Weights of a small GPT-style language model, trained from scratch on English Wikipedia.
Size: 2 heads of 64 (1 for keys and values), vocabulary 2048.
MLP neurons of a small language model. Each row is named by its layer, matrix (gate and up: input weights) and neuron, and shows model dimensions 0-159. Each number is 500 + 25 x the weight over its row's rms, rounded and kept within 0 to 999. Numbers have three digits each. A neuron's up and down rows have the sign that makes its largest values positive.
After each neuron's rows, "fires in" lists the words (lower case) most often at its 100 highest values on Wikipedia text that the model never trained on.

L14.gate94:496535467484514528524551486483497533464532499438511511488495542528470501518491472478529535499473525548482540554531493497474511512490488508462459482475521506547473447536534467511473517495461496506523524509535509497519488465511509505512492534483536518471528496533527493518508518476517493528519434508530526465488466506515513494492496502492508477507481488471511479519485504470525507516476521461520525509522469481512433514497471507536514505494495506465515454507452485479494515473475538
L14.up94:487484508549479508502519496464500484466512498522501473467516519524515499429535533488537508479483490526472455556515521535522521490492500521443501526441491460537494508516485507495443531471496501457501498510542467488491519476528502545527538535526462527472472463521506507543509475470491491546500470490494527468500476511489502482528506486461474506503453479528500478510498499501501501512495495524510527497490504502502508536546492513462501499516531491482506507576481484506457477500522522
fires in: "was", "were", "are", "is", "jean"

L12.gate299:493469521495499535507491468480499542468478475505488503522505479515463484477523507448525499500471539521550482516475516521490483470480508490507501489427554506465504513474472469503472495503531485534496505510469511467495503482517488492510495530534503476507486528535512531527549519467451501481525498506528512483480485503500509512531492530500504463504480520538498547471510496535521520536517471492522567464542509471510555437458507479507518556509499523473506544507492476476522488497504491
L12.up299:479516513516525496484528512502530537477513510470509533486555541517437527488551478483492480451516516531516534460541482482500518516521460538466466512511540549507462484497523529483486499464494528518521498510500542504443489530516495486518509492538502510459461500499484531510463440514502525494455535495543463508502476525469498512505502516526506440503486521518498517499518485479462493522478522507509513493494505536516483525484498519480522470489483526467518495522483508455539513490536480
fires in: "of", "to", "and", "the"

L12.gate188:509461503453511520525542491443532476495512467482483526493571471502517486484522485499495528499523510509521514534513510507486517461463497476513484535497460534519455508496459509477487511520538514531472508490557518469479513508518525493528514507518457487462545518499470542556522531489524479520515473532459466493468489492502489517464492557524489515452516478487491545499481497513559488469520501486452507498489505520507512479490525508514474527512509534513474518517542508485471495510516504
L12.up188:553544545504538511512503555484493468508519456469477511503488500502491523470475488492521444507499489511518501471459514468509506522468449516491543510496526512467467488469483467509497504537512527492507461545481468502485516505463500488529517478527435505490505494473536491487490501516529536518536513503443494498447527489476485475474477535507513501507522502469492495499524508465493537527505442483490506540463473485520507552473479499512488494524521506464487498499487446466489508482531522
fires in: "to", "would"

L8.gate242:521518562427489515526468473467553480480461461458474489495471488536522516506504532498546479453504524544527450510524525539521515541532486507487529499485478485535501505517486487506468482534494477556477495509491503496508488517507507521486511505540462494540444503497518504483540495508470487522483535500501517462525505544490533548482504509494531483547496496513518522486484477505483502482525497473508477478498462493511519475497529521515472441487479505494493449499516493500478521528501508
L8.up242:496532514463480493515457499494489558529474513531488485519466489478473477486526492478489473473524480483517484502475533527495483499510477521513511481480443526544467510498506510473467505498486486505495495477450542470499496445447524451503519521478502484473500507483539496512493525471496502511452492488481478524514499530501462494503468514480468540545489521496474518540463543496525463543475523453522511487466533537530500495549506537486514500485513549461494490481485500457470481467500486
fires in: "and", "while", "length", "g"

L7.gate220:522486523495505507467521467518487460487450472474488509550512480532495439499468488491506477484533485516524454461521517491519532509469507483470491469473513485519509514514466469495472521536488498505469542506479509496502517487500449527513498526521493494524530512494496465501515502499536529455504531493480529538510481507486517516535472520452499537540511489480448540517524491531509461543460483482463486541522526522499453465518499524504545484478505510539512478542487526527466493481470521
L7.up220:545495535525501455491547495555516504540456521435503499517465540505513492499481465491500466451525475501517532501519524533546527506493506564467535457507487512510505513507481466519508487524483490509523500532496508455464502464504493487480532550475508514478540497539504518544448492534497540458518540525476524480466515476460487461490510509510492527487497500477477536485525470519482504513494461494489501491471509527524515501547536515484499486494516484514494516508498528483498500508498530
fires in: "called", "as", "named", "found"

L8.gate84:528485492461489472446501464515471485503497491496507515480546551469504502517506498530509544518547516527517493475546514497507508466551510508512493506472492500453497544475533559492483512518471495480488459516547495516515534481524484486551484439507514508491495525500472499539532469499522486536463471526536484492550481492475514532473520478511484478558501481474457517485500496520466477527464477502528512498483471464489501550493485501512493465512511519516513525501444500496502497497496472
L8.up84:460486457464464492481456485505512533506532494487469516532470497509486488512508529550501510467560546498509523480495511479483464492525496501492493536432516466447505553557529550489506513497515512527478513496483513531495501528527495514479473519472494495538511555472459464485514473534504426494471449480509507513491470488516485516462493520492498507507474510495509498483548534503510509496517491467514468520498553500473487462507517507467507482470495496511473495464505511502502529505501514
fires in: "number", "billboard", "twelve", "themselves", "philadelphia", "pennsylvania"

L7.gate9:466458465505498480467471513573525481549491477478438492505540504495490470525514474506445450502503558507471520530513513506490478452486483492521496457478468509503529526504501486496505536525506522511510495507507484463486520506462514493542502528507498498519485517545525507531503518459526482554483448497522491515489522473465463479474459547495465506483506485482492500471493519542465468481442534508476473478494521503508503491520497486536519505496495482474504503534524496525495518490491537
L7.up9:513507495533499489493503534517522487518470477474477479511501526496498510493511475514483419503536505490458479510492533510499474466501487520484481515534547507530496461493518485487472506481515574503530485573512507487497491473484504505500452548501476481501528462549507503512492521438477456490510535481502501521542540496552472520522509530495473488536527499503500496473513482485541495496487526492470497484476514533497473547547496487507495531555534467509487498449490497504541504504505499
fires in: "where", "name", "which"

L14.gate227:531540512500526471513496488480482553472534463479507473479513530489503516463508499515474545523503487469488553523503487513466483504506484498541491500465505447459482506496533490498516497504517478481526496481508471504495489540503478475482508496496487515507518544510524513470505482515490530506474497498510525462472457463534466487511478526517471473478512516510511525496532514480548505492475602486521557481481498493518491506465481509487558482483534432467504493512496509471470472538488486
L14.up227:500479487474460454539493513483536530472476503522493509496517485516493516445507538475516479511511471494501506536535517534493492548540490526472529483486489497500471550536513471542488498478529522509484499469523515512461512466519517501450495539495518568459537457442535499531479498518497496495494487505492501532481484517523528475462491438514534506474455448478472509496488482474503498475518521480512458505493495455446492478509501499480522474475482469496490516533502492492497496525490487
fires in: "to", "on"

L8.gate42:479488512521474500448499497490468500510516516504467488459475495523476461528559474481468500464536459454503501488516502475498528470524504463483517497504487524496509482500473501540502504471525489522500498490453518502477517517486462502481445499499510481509515505450500465490508544423497506523491496477476549464501527498514498529533465475460491466508505476460480499482542498452521522547498462484434520530474466485475509488494523522489500551490517499495478495492491536492536535490507484
L8.up42:491487507544527504450497470464501511492501453483500470523481478490506473486523507536516523510451494521543506510516508484478507501475454497519477497516493532487500492540484464505509540510497481509499529480525520517469539535459449507537490442452512536526505509480482515491512504523500517504460495471503498489470481493507512480573486486486482446558501510507489473505478489533489491504544449485458516490492459504524505507527492468564494489466531518532481505552532485521528491514519494
fires in: "the", "early", "hospital", "his", "magazine"

L5.gate253:461493506514498518507528477478514519519471501449509513553531513531522515493505505482503510504530497514521452467504533505493495527481504521454500501471553548529522490487456551532518489492535495468488490476536503459529552471451502532464508461456485460493497492509487467484526492513538524494506484531500476509512495485511515498471511489485471493489516458505492481506488507459500464512502460481503548493504490514496498543491499412495510493490451515487536491501515452504531454498466479
L5.up253:469465466522532501476493536530473565505493527506502508507491506478498449488489511523515486489494480475467466524506533470549493506510501523513471550549504535502477524512479520524513459500498461523477529529545514487541526444475509468476497548498492488516493475474474507492548442483488466555501454530504451531492512481522511496502506503499511541462523479536483455533474502488485494474521488484510513513480510490535502508485479494504515525441473516481521489478477479495526506529487497
fires in: "which", "family", "club", "whose", "bucharest", "guitarist"

L4.gate99:482522529453514552514527511497509457500522504478526494482531519557494528492446469520515529461513536473491477442503479504482537532505496495506528536478522504495533514509515544526538483492503528490500522475513464492508489504512487529512513512451461532531486493480490477530526492500498483525498517484492462509519444457455505500476521484488556529509458479514491507463505521523520490496516494476478507519450501537529483544517486456490513522475455434495487500474498474532521505504494510
L4.up99:480507537485501525476492513512541465501531511496499522474543509522570523487464513497496487460530525468527474428486482518524505503500515490510490508490500494505516569490485533509515514522525480497468500496475450499479513514507487524510529494459463492503507496498534505549455511508502464509503522461471475520529463464453497517475487507483473554532496463509502492510498534512543467469490482480477540530452481541520504502513482475508485483472464452479506529477475501499490461516531521
fires in: "that", "company", "produced", "complex", "system"

L8.gate398:489499493533500522490453591498511536508488518474524492475475446502503530446517520500535515505520500478514547513485550496522472497518467521487519511502493470508487492446491519452501492497509531521519504506483553481495508505512492518463510499502528516505462494479523538529550516457494506505529462469508479517488548495527496499505512483485472473546510502494467485475513483508499479553499474475465491496525497497477504527465461497531486552488535495472547501498490555483530527512502464
L8.up398:495489494480485489488505465497475495499510497483502485509525475459466529486511528510525496491466493483518504548533526510466494478505457510509518493501486452513549491483471494502502522501468504536531492474491471512502545502478538501533471464524496516506478499514501487450499501507524515554475480463544532473446481522535543475464544452509515499459525492466499511426502489487483521492488483474460550480503484499543499477434523502505483485512512550507472447518513527512528517495497493
fires in: "and", "just"

L5.gate309:524492499462467507510510500497534519485514517485514507473478483476483482503506494473491483489497501495546542512504485478499503468480514480454498478461525499537487504481514474485514520482484513548504519501543498490495523520572533448521465502496493521471483509496503525544514507529509447486528496478488525454545467533535499536531555491516535530497523497470502494526534487502482492502502506564494527468534492527435557506451491492513508531513458487482520483490519498467453530515473480
L5.up309:516500489504484487464513469496515469543521485541501473482465478516526486517552464515497507519498514528447483503489559454475476493481501465530518504490533458538480513524525507518498488467518524520539541544507496465496514501547528495520559496469525488462498502499498495489518480534509487423483495546496492519497503461472544494547472509481532515472472519514541531514446490497522504495483496527481500507490520504542484496499518517468499501475438517515512494482529524479483500474514507
fires in: "after", "following", "during", "satellite", "field"

L8.gate321:455536509447474542502476457501496495491458513476504491483503503547512468472489480504484497507501506494514500501524513487465492451466514544466477482492512532508497478528534515507517492517491508469481521493502505482466485513512476487546527540483509515493513511465510486506500493577514480512467479478502453528522517525538485513570531530491469504499464509491473446531519494498526507521507490476543511527510505520493518490450492445511519521544551476537484497518533501468552507473506481
L8.up321:503496476487497509533490454505484498462498525479458523482552482489474523543530506526486482533507478520506491476519500443467515472481486539483508503495494509529515517502468524498490521504481455494482487510523458462495574549533502491543507511506571506508500534534509519492535515458537534483473525511480473495469492539519450511520478490488476502511463495530487509492521539493449522526524510528474464467493550512480487490504503527529521487510534505508515485478460498525498502462485538
fires in: "a", "billboard", "an"

L8.gate206:503522515518455542447558488510451529497446502486520500437481457506496462481505487464515524513486408449479477513494505489489484509519488535488496499472484494511456483544523498480498498525485482552531472499521499546529548490484494486508526478489557481524455525547489480485487517499518511488517494498519514473509499496520541496475479516499498499501520507539451514504502485522484530522511487498498529479497478490503481481501478531549513492524504506496504500501500493457440483521502493
L8.up206:527466534583451473494520484483522515486492510476516491503516494448525505501569509496493495521513470500502515522486472551506525525467486525471541488434487465474459488538501536479507510479517462493501514499534484510564486500497507551492489500525508498463527521504469546511528483460499478521513497522531505497512515512503507503494480481494436459491526492495479540485517535531489525517475454515473530522466512489479501508523478489522472492496515517500484491457519479514463524520512499
fires in: "and", "hospital", "housatonic", "early", "horizons", "houston"

L13.gate399:491497505513518529511512481476514528458563498498524444513463500524518464502480526512471483504467508479559514498505504478486503490512506459457496472551479534517508506477495490482500496525500521478481503486499482508505537488533538505501466491577500454516483469463542504487480525468501498530512532481534496488487520445486486468490466505552493482501516460502514478483487499489489506470493491504484501515505514489507500517524425483521528530555527531545515483493478513468502503532433488
L13.up399:490547453517499521473534521519503515522508475515510526497495481564478468491500486498501523497481478502487540543503538530479529543559498461535493529504516520511486504537466513471533493452473531488485528486488494466518500522494480479463519489478485501453497523459458484548528473499469480525495505501469495536544484540513512492501482497480531530531485493534521539467518515508502504558474493488469520471507549499535509489523468544490484533504517519501491498525528510533517483480517460
fires in: "in", "of", "during", "there"

L8.gate50:493532526529444504479513518537464513493497459507502471505515489508499511510515478444503454485506498458532517458468508506453533512535507515476493461489494523507532501471515511528456525504457467562510492525504525511520501499498487484496537509480497463537543470546532486478485459478508536516495502484515502499515469455499511485508479518480478525536535505508475526531435500503461478515529510519472484467480467481509516516481515506478489485503501498515521494467518584492509516471465481
L8.up50:509502477528494501498501486490472470522508484494508463507535496510533509524501576504557517530478496543518506475539519493467503471475484509545488496500468537516516486487452502488501517454467489498489492483501503504504527453518460499525519476511500471489460477546525518492454563513515473475516450550515497458510477511484479506520506475515488469525512495466542492489495511508515451477495475567511493515511509486522445488459490487505499492533518496483489479514475552496559508521501517
fires in: "and"

L6.gate135:486520475527489481489508514545445508528533477508512508495510507538509488517501518508515515483505534508503470476534440448473493525528501485497502508499538515502507460461489503485448515538507499521490451533482486505506499459488493494501557562488499472531485530475511506484512505491516546491548468514510492523495544523499533474501527474522481513523484521528510537485478502489518465466509434511553512494456509518523535463507477544467536545498507521497489500521479528541472530505511496
L6.up135:492525457477514469490486525525511493492508507495511504506498473464483496487516514514531531508518532580503476442496525517547512523504483498484463490537542490465512478499496526480528498540500497507529425505525468503506523474475541497502552440445463473472498520520545497503484526493525485507489520475512474553487465516493517530502525535513454536500514519511509490491455499509521488505486467521536498506491501512481503433532512500512507530477481492501468498538539479505491513479516518
fires in: "his", "spanish", "s", "german", "germany", "soviet"

L14.gate275:520517495507465520539547503459493536440537477497508500483521490550482503479527487508472497510508526483514494532511519519491461500517476512510549523502504500522514534525517499503508506486488492543491437496477501483534470501489532529510481478494490529488503511473479476536461489484438481515457487489552518468497535471522512462499510496481532510478528462481502507520498520459503486494526496519515535477540522500518570469506450530496475533480468515486481493506497467493568491465497470
L14.up275:496489470507510520519490474491486504497517486504499492504486521520482500459470495499504524508453467485520536494494495518510511428523497468485520501521493483501543452483525487440545509518496470491502489513428535439490522516545488508468484496523512483486478469502478519485543477550490499487514542538485519529460522545501545510516464451491504512476457476484514511528454503523500477474502461453486493500551486519508492487484510525529501518531486518539480465487513484524476493490472541
fires in: "in"

L11.gate294:462508464478553529544561468523497532474529481486453484525504482527495539512467548518497532499542509505516516495522524495532506487529486526501509543469451483533497509493526521470507504518485453445511500468501526486508446473501502513445505556475504497509494565522486513503509517481494487488503477487520521468490476524518513497509512539533474494462513518502478488548473536515499487506485481506506501532514500489494502494479498511467564461515494501498470492506471474520481518512554519
L11.up294:470480495477546500515540475504499511505509507494501461488490491529521494544520508494548546481472523523542508516477500494493538507505511520470509456501479484511481511454484477424508519517505484499564514507509542489527457494487499516471519515491492529510558497462485538476494528512483517542478489480483481498468522515456500472492490517481471549414466489495457522468496519488487510541531486518496491560506519517472501508519492480475474506508525517479500492511485458485481513495491546
fires in: "was", "be", "is", "behind", "subsequently", "invited"

L13.gate131:560459497507507495483494488463457497495525484529524493501521475500465511469487529427551491506510531494526513464510475506446484508545498500485475488460510472494520497496493489549498481503508493482482496491512509509499526549500487496526472556499493490499494473509514514540525529483547520481479502532514542484488475526528542491486485500509512477469513483502509553433504510513498496523513486539519542467506524517484508453538504504458526466517484458497495540480478466532535503531498460
L13.up131:564514536510517504556498521425508529492488509512492514501490471536494523516515515453504481521473514503518519513487525496478509524511493442489517511504487524529464521501461493506496436525512515493465494534491539505480515500457479492562481531489482497516546531473470505538513444500479485494470516513510508503494495484569507508533471527486496498503504516519469508510478516511464511488492499488528498470485502489496478525495497519489473465565463514530493527508459549504521555511486526
fires in: "for", "of", "on", "with", "to", "upon"

L6.gate265:493489487450533507520497482448507474476539528504456490473486477508515529511473474456496556489481538516492502533492559541531496497476510497483506500532497484536502488501517490468474528507526514540520477514483495487519493478501502525491506489551494519494505511541502516581517494518446496477491500481514501482511524522521527452543455473541504506470461477490502489516422486504519493466465515502495499508530493523481518468496453535505478517523472507488491553518508491506498465502525471
L6.up265:510507505499494487509518489443525540479509490532506519506497536498489539501493492492485566495505492508466519549507499560462510519475524484458504494513479502539535529491511514477487497504511512555463448466503484513471498462492463544517480506517501546495509491492487467477493475500515527472498531474501448531523461476473513510505487418501536509464484472512462544475510495523506520507471499503513477553491496519483477508487454539500478499500489514488466505466493535518520468502447511
fires in: "in", "since"

L4.gate103:503519495510538464474543550474525487509537502454496497521482499489482477500473478418515515470531482486463467476489529456474541491526484510476510446533497514498505469503462490503485517476516482502505525529535491473470485483499460525520502522502486459529466511508496478469490504491519491482519487534508456503482489554514493490500494534504484469545510496517490472478447495496501421478472532489476523460507514503511506482471496536523543504513527478515484540456467480495512504517499524
L4.up103:489476467503515509479481532518508471464518518488484488487461490510485512463505475493476496455474514462482517499516504456461509501521464497514477489537481528538543493505503506493464450511504521460492506516492486472504526482501415551514513557474512450574513462477521492498538515522489505474502503486506461468479470509489491496502495526511480508517492453506491480456451489486547484469486522516492541494516505517478499455478516483498531466472560482478475510468496497474511493497508509
fires in: "which", "building", "what", "home"

L12.gate113:512502459483524517554452456482494519518498494496505509480490480521517460477488457504495464509510486511502509489487510496506517512484489451525486522482500517524511508502520487488565504462502473485518519524476514484460509496512501454514505477508475555491544475498463508511459483471508473501463509563467511497474555532534523451493472524522494499515486474492499487504493528549484492494497508472484507522435497474509468545470496518531537457517530509514531532528509505510551495543547517
L12.up113:480485482543509481468482497510531503459516498494472519506462509514477488500536489483507494464495493438531527492491466478445451496511524487488534533512464489524513536502473481507515481497476514538467484498482479535465523468478520475511491520452520463552482499491487494488513493482477501505446502510513500491515468475562491468541496513471472490481521494488507537458536493494534447492525502498447506465522534530510485448485487483460474495549485492497514491527522476501487511513525446
fires in: "at", "with", "from", "by", "since"

L5.gate235:522521473506521477494501474518510489478500482558493488508511499501493471520500470458448500501517518512529521478525529511494456498482519490488479487455469540535519486483474485496464514513480484513480494518534505490449539483459520484522513517539485500532520532468538487527485483538504514515534479522527516537518460539454444492528452505466519574474468532466505488506494457487525535508500493501492534509488512494520495476485485492510509470501509509520513483558474474471550512548495517
L5.up235:530512479509506535527507501471467479479495509516524532489516533489473469502493498502482470520449509503521521509508508545517521507484473506509513496515503531486516477492525490461495501484511508482489496512499480482477485489490475503493514462470520508470525503513582502506517471520536456507515518507464539492472442524468520544533496500462509536530466512501529512483479473457526560452547521499504547498476518512495486463439475522490468452458472461476507464504481465460496516511526499
fires in: "can", "may", "will", "knowledge", "should", "women"

L6.gate29:480494516532535470499458510500493479517523464498497525451506512522504499520548531502506522452482518510516511522501508517520473510529460519518479502502474538473521534507503539483503488481488493520527529512490503516530529497492495490518488491526464491490514550515446436551484513492504530474531544531489456503533477505482482508532481493535543544472492485537476507494497478458515446527458486452452532498492454476533497499523494504482470486520542474486472517522491511490491486528454508
L6.up29:484513484510510509506519517502479502472533489500481518537561496574485501521515505481474506493525464531509517495529561505547496442502505489481485528502498475515481503498474530473462504511478512500472549503531489489523505496471456530455511530513516450518461524470502522520490500533482469507523488501479499509495470496501442492500506526535474537460540484487515508471502495514478495517502480472467549511476474456494525561487525499545513556514520491481509477488493521496525529455527509
fires in: "who", "which", "whom", "whose"

L14.gate247:516510475497476498511537481507462507490496513571533486519529531519522517538543527503507514485510503536536498502516529442485546478500512512501484516525480476466509487525495523490456516498516523474557521471539498467470483477507508496501511488430503507517507449459493521493505507487527523530469489466553543536498527518548496519480502513523463485463504500490479465480466511495497501511460460445474464521516508505531511514487510488499489514495435483488502500526465475490480484526508466
L14.up247:534530484515492517513484528517506505507535494518495509527497506521441479477496522476484490485512514514527473503529527443518502500511483506474480514485507503476507500543509451503504515510499501527476518507506517489518535533502493498535480482516502487526504480502459555487557525524569488523493465545537506467514541502551483490540492483490500471510488476529493474503469514552513537526466519519489531494449480501497529471468512533549516536528518460474508523484558522534507513510559506
fires in: "he", "she", "was", "has"

L4.gate398:538477525548514481478448553504509518545490476490453518452459482504480515528485478486501459482509473480521538498493479544519456520486484495507518489485523492511509531521479465493483500497506500513465465508467475471502486499447524508502460501524475535491540500518473473517538531480529472533520522490492487529525490486513497514476493492491452500497515461484477514476488493517521513528483475507431476505491579502521462523517536498496496528525490455471544499511449500505484507506473506
L4.up398:498474555523509510453488529497478495508516491466450472497492519502504490516514482495539485503503524486521498466484500525539474520495482461515488501487507487528508481486449504471465523502490476532495496485495488510471488479450519522530478503538553506538503497509518478506538521474555525521472498458543464506487494488528501509510515499487423477505526471435476496452498502540486529512506474520452504510497551515513475536508497443498507506504505440479516494507462509496485547513489540
fires in: "as", "including", "included", "include", "like", "includes"

L4.gate419:509520552522531545555562528519494484471444512492503509527522479496499516517451549484496518506523519499512475464514488497483521515501501510517505503481466480495527451455510506468466515516514525506465462497491513489493500506509481493508512489464472476500514548478517531525537476513490476516512519492504505502509514511443500507539472525520497495516480524473520562497502486495491475496500464481539537550539516518496503502497447502495539493548539487522445545537481458480496501490517472
L4.up419:512493512533529519500468557524525439495497494497511483486538500474488447482453458488535498543500537487548494477532463458510523508474481474523568534499482494489502476517512546506482498555473521494475479492501511476517535508528491507524532473467507504496472489525482521491539536493491484520472464516472507519526486507536471481464529514510481460470547488507499484500516487481477467502476512492523521512492480496500509505553483524521523517505539499465537482543523478539510461501522508
fires in: "s", "his", "1", "12", "tier"

L8.gate266:500540493466522547453476498464471451458530532515497478527516491505501489521543470514536530488517530493522495529502504525476513526459469507534508501505491548534525516491454475471457477511468479507491477486502530488480529532485523500514472527519501515488483522496523507471470474475549509539499471439505495483510485486489460514472499497486473555474485474502495521488523496547503476531516538458504494473461512508477486516509541437481510560509479470486501507498484503489507468483480481
L8.up266:475505494486520497486452498490510532495502555499444485518465495473481476504524479527505514591471523481504485493539513459509475499523468510506497516522475441531475537510506519487499479506515524507496522526482520484549552473501513548520466516446492503506501496551438515501491516466498482513497490480549474473504522514526514527498537499484527491535447504481480512552491499486509516509512481522503527479488480518475482466485530519486513479531469470501501477531533461520474503506481495
fires in: "she", "he", "it"

L4.gate194:531529504494508518510489480454511516548506500444515514490485541528472500516486469563490516465454452500551491459495518483521490482464503518541497492505496500467536514501474482509473487485491483526546516477513512508478476540552501493480479502495524501530494501495526509491516511491508509538477523529462489480516510555524489484530506543552462493505517532503504507506503480507500528501471481499479541550484481483457484488451472496495485480517443504528520476503499433490531458533496490
L4.up194:478555446486542550505549494462480476500512530513508553509471514496486511472540473501491479482541491492576480501512504488506497472534498478437471474474472541522547508455529433551520521499504479483515482455465500519508527544492514463482513527506530513492509482502519509514447512517495498469493534496496494548517527500513531526488521512475508517524502506511498465493498516497487491504498508515506500490497543532486487503470468505483494551482478514505469506526523512488469473495521501
fires in: "from", "depending"

L6.gate184:476455477504460496482523453483512517482496492524494504472522492504469491511489545487476525519512508508512529512476511487531490530482532443522533472475480496528540514489504448551505514530454496509499460522464500519481487494510528540525496481504498540487548479509506538523538465548478508451507550496484503547489493514534524514494529493525510533508494496535496524503484472476485536447503508468479472498473451499504494522509470477494482491523509516534527519546530502479485487537475443
L6.up184:498479477435519535483512499472505496478498518495483511524522460523531511528518494502493486485537518518521511506500504461531483501517520496504456485471457507496518447547484484518457531488507518528508466507507513503489479515525460518505482453546493553489506500462488515542532483523500524421494494520499510479508536502526547508544516525509508519465467526514506500490549439485496517490491509529502461497479464506526492473523533464497474496446500487514497536511465467492494528535468520
fires in: "during", "both", "of", "by", "with"

L6.gate275:503515536503550507489498513456498499516498477499507442475518495528513501479465479475502516498540516531476520464549528511481520518494465464497487479545490496464478517505518480506517535464499504501478495497519519477505458513520485504497497459485491499521455491470500527513419464511533497504513456525529482544529501488486482525475478528530489521555468459486556528498460510506520453498541478510463537497478455506540491491512486489507522506470493495490470458513507476475495505538466480
L6.up275:502474515481503492539512494489519482573458522502524476538546519464474500472478443501467524480501496500481526484471497478488529472501504502531516477512492503503564494475516519486503507502502534478475514476513499526509503434527476506492471498505458505496501517462491523509520508468492480492482499525462459494503506487454501527490503495535500557519478450506532547543499535478513533521502473463550494470505500508514496480531525510486488491465502478487573538485486484529504490554490529
fires in: "that", "which", "to"

L4.gate79:520507501515497499517475519529456456514482510450498456498514463507467504514522500472490484525483467471530511571472554504460531501501504510507476530510492473520541477482543482513489520500512483521535461513512532492492492507517516475526466574492530498481546489466507480478492494506516498497528497514476476493507488524509472523482518550542522495489498523536466540454414527501469534506531509490481521493459497478508517528502541494500491499471482487515502492503519537484487487499482450
L4.up79:480497451512505495524493491534467510502504520515483478490514486509474518457534455460463478485524506479528503514481481512474487486487490511513445543537496473506485504453546493503497507478498534505493478539496548496516485469519509480504468526484483528473524500498513486462503495471515456480576505484499463476490536533481517523461520522534516480471498547504518490492460508471496527493502494499489540477483496527489465543551477473464428526469450507506490504490518497452481513492529505
fires in: "first", "second", "political", "secondary", "3rd", "sporting"

L12.gate434:523536468528475538529520484473509489469506518490529454516479511500486512454525515490543488514506455553522470517506499502531463476484503474481480518473489505485556451517503531482481527485470508482531494523510528459546509557526485522456492517492485473470503489488513518485513459508508524509535505509491488474512525545484533489525461460496469472521474484509525521473499517530489459539506461511460515514443542497499514516474489506523505535512532496508499543467444514490487518506510514
L12.up434:518498453534518533508493452528493491480503453478527489495498540466521501525503486561466482495480495522519441498479486537487495482489542530489474519535501526505466510474512526554533562485478502481537499506524511483523535477500505478515504544492525501536511512521562492484523485513548521497503482500508521516486519507481493521525475513500465513526494480520446514510495521515513460539511460519499476543471507498529493517505507534488498483509513523463482533529506497521506474546504573
fires in: "was", "been", "named"

L10.gate17:474480538497510460530495505550481484533511453444481464522494476560543502561505519478495485490471505464514518525499496507465456508504508521545485500482501540520503510479498491520517523479538516511482486528465507411491495471501496494511549485505477488496487500514523501484492470502486471496468488502537505451521481485522497472475499530513456520529499469507483463521510458540508527493481538475510488491467535523517528505495483488497468510547537484504491500492507456543471495504480535
L10.up17:509502533495546470481513492472517521519520483492497480503465488517484482468504501474500483500485459517523502489555480459484509483489527502481474505476531528492451515527516522452513499494569483486479497493514485514487515511471490516496510515564519539494506510469517461484504513487571529486514466509517462485513517489512531515485475519524492520484478540542511522520519497427496545503477488533492436434442536490546473498482475488489504507494493481500474488514529510481470485498491527
fires in: "a", "already", "facilities", "available"

L6.gate132:524530492519491493502506542473531482504499503551518504439541471497513516504501475452514494466536512497482505482519508518490526432502474531482490541473542499481490514517512438460510442496473528477478524510491527480474469495489518486474500582466535531496539499516492489473488499489465498462514484494518505456513491503491519475487515529553486504502532523454463502478494480517507509544487488503470490496468479480526490513563462503466501506500510489486486496509523494475529501516479464
L6.up132:515501535492467522514508460510489493513458514503536498483507516498532508455425460437525481501507541531497480508511499480455463490485504509483478469498542516529524519505467480441554539459524492460499460516455464536495456539512487495519476507450534481529541493514507494509518478514512480471524510443532516479509508488500508525543511537515516525498503500501510498497503508517473496484492503507536501493465509503482491513515512498518506515409525505517511507540488511501511489502486508
fires in: "second", "next", "same", "secondary", "upper"

L12.gate44:509502518491539470507476521486492509482468489499469488527535450554518490497528501514551489508516498519473467549501490530452459521479503459488482495479531502478477487502493470524486536482460462481477479513507499482531485474543523533505533542466474511488533493475519481497529505515493518519491501469516498519538501456525524498459577505555493515514509510489496497526478511540481474509429479473476487537510537557486502503480509482526492499476524503466498506493503483473543516512476477
L12.up44:488508510508455482523497460545454504473548505508523507480518492494488489521518465455485480518448503506493501498507513481493486500516472482520498485538483493461511454496528542481494435487506509500536503528469468469482506518559485500527500506472491492487535500511480518527504469493497540472501505545498452479450507520520511505503504469560512501503527463508509485486503538530537515514463530502524472531444474500463475540503468498474491528511525490462509482528538522545457485513522476
fires in: "with", "a", "was", "the", "its", "which"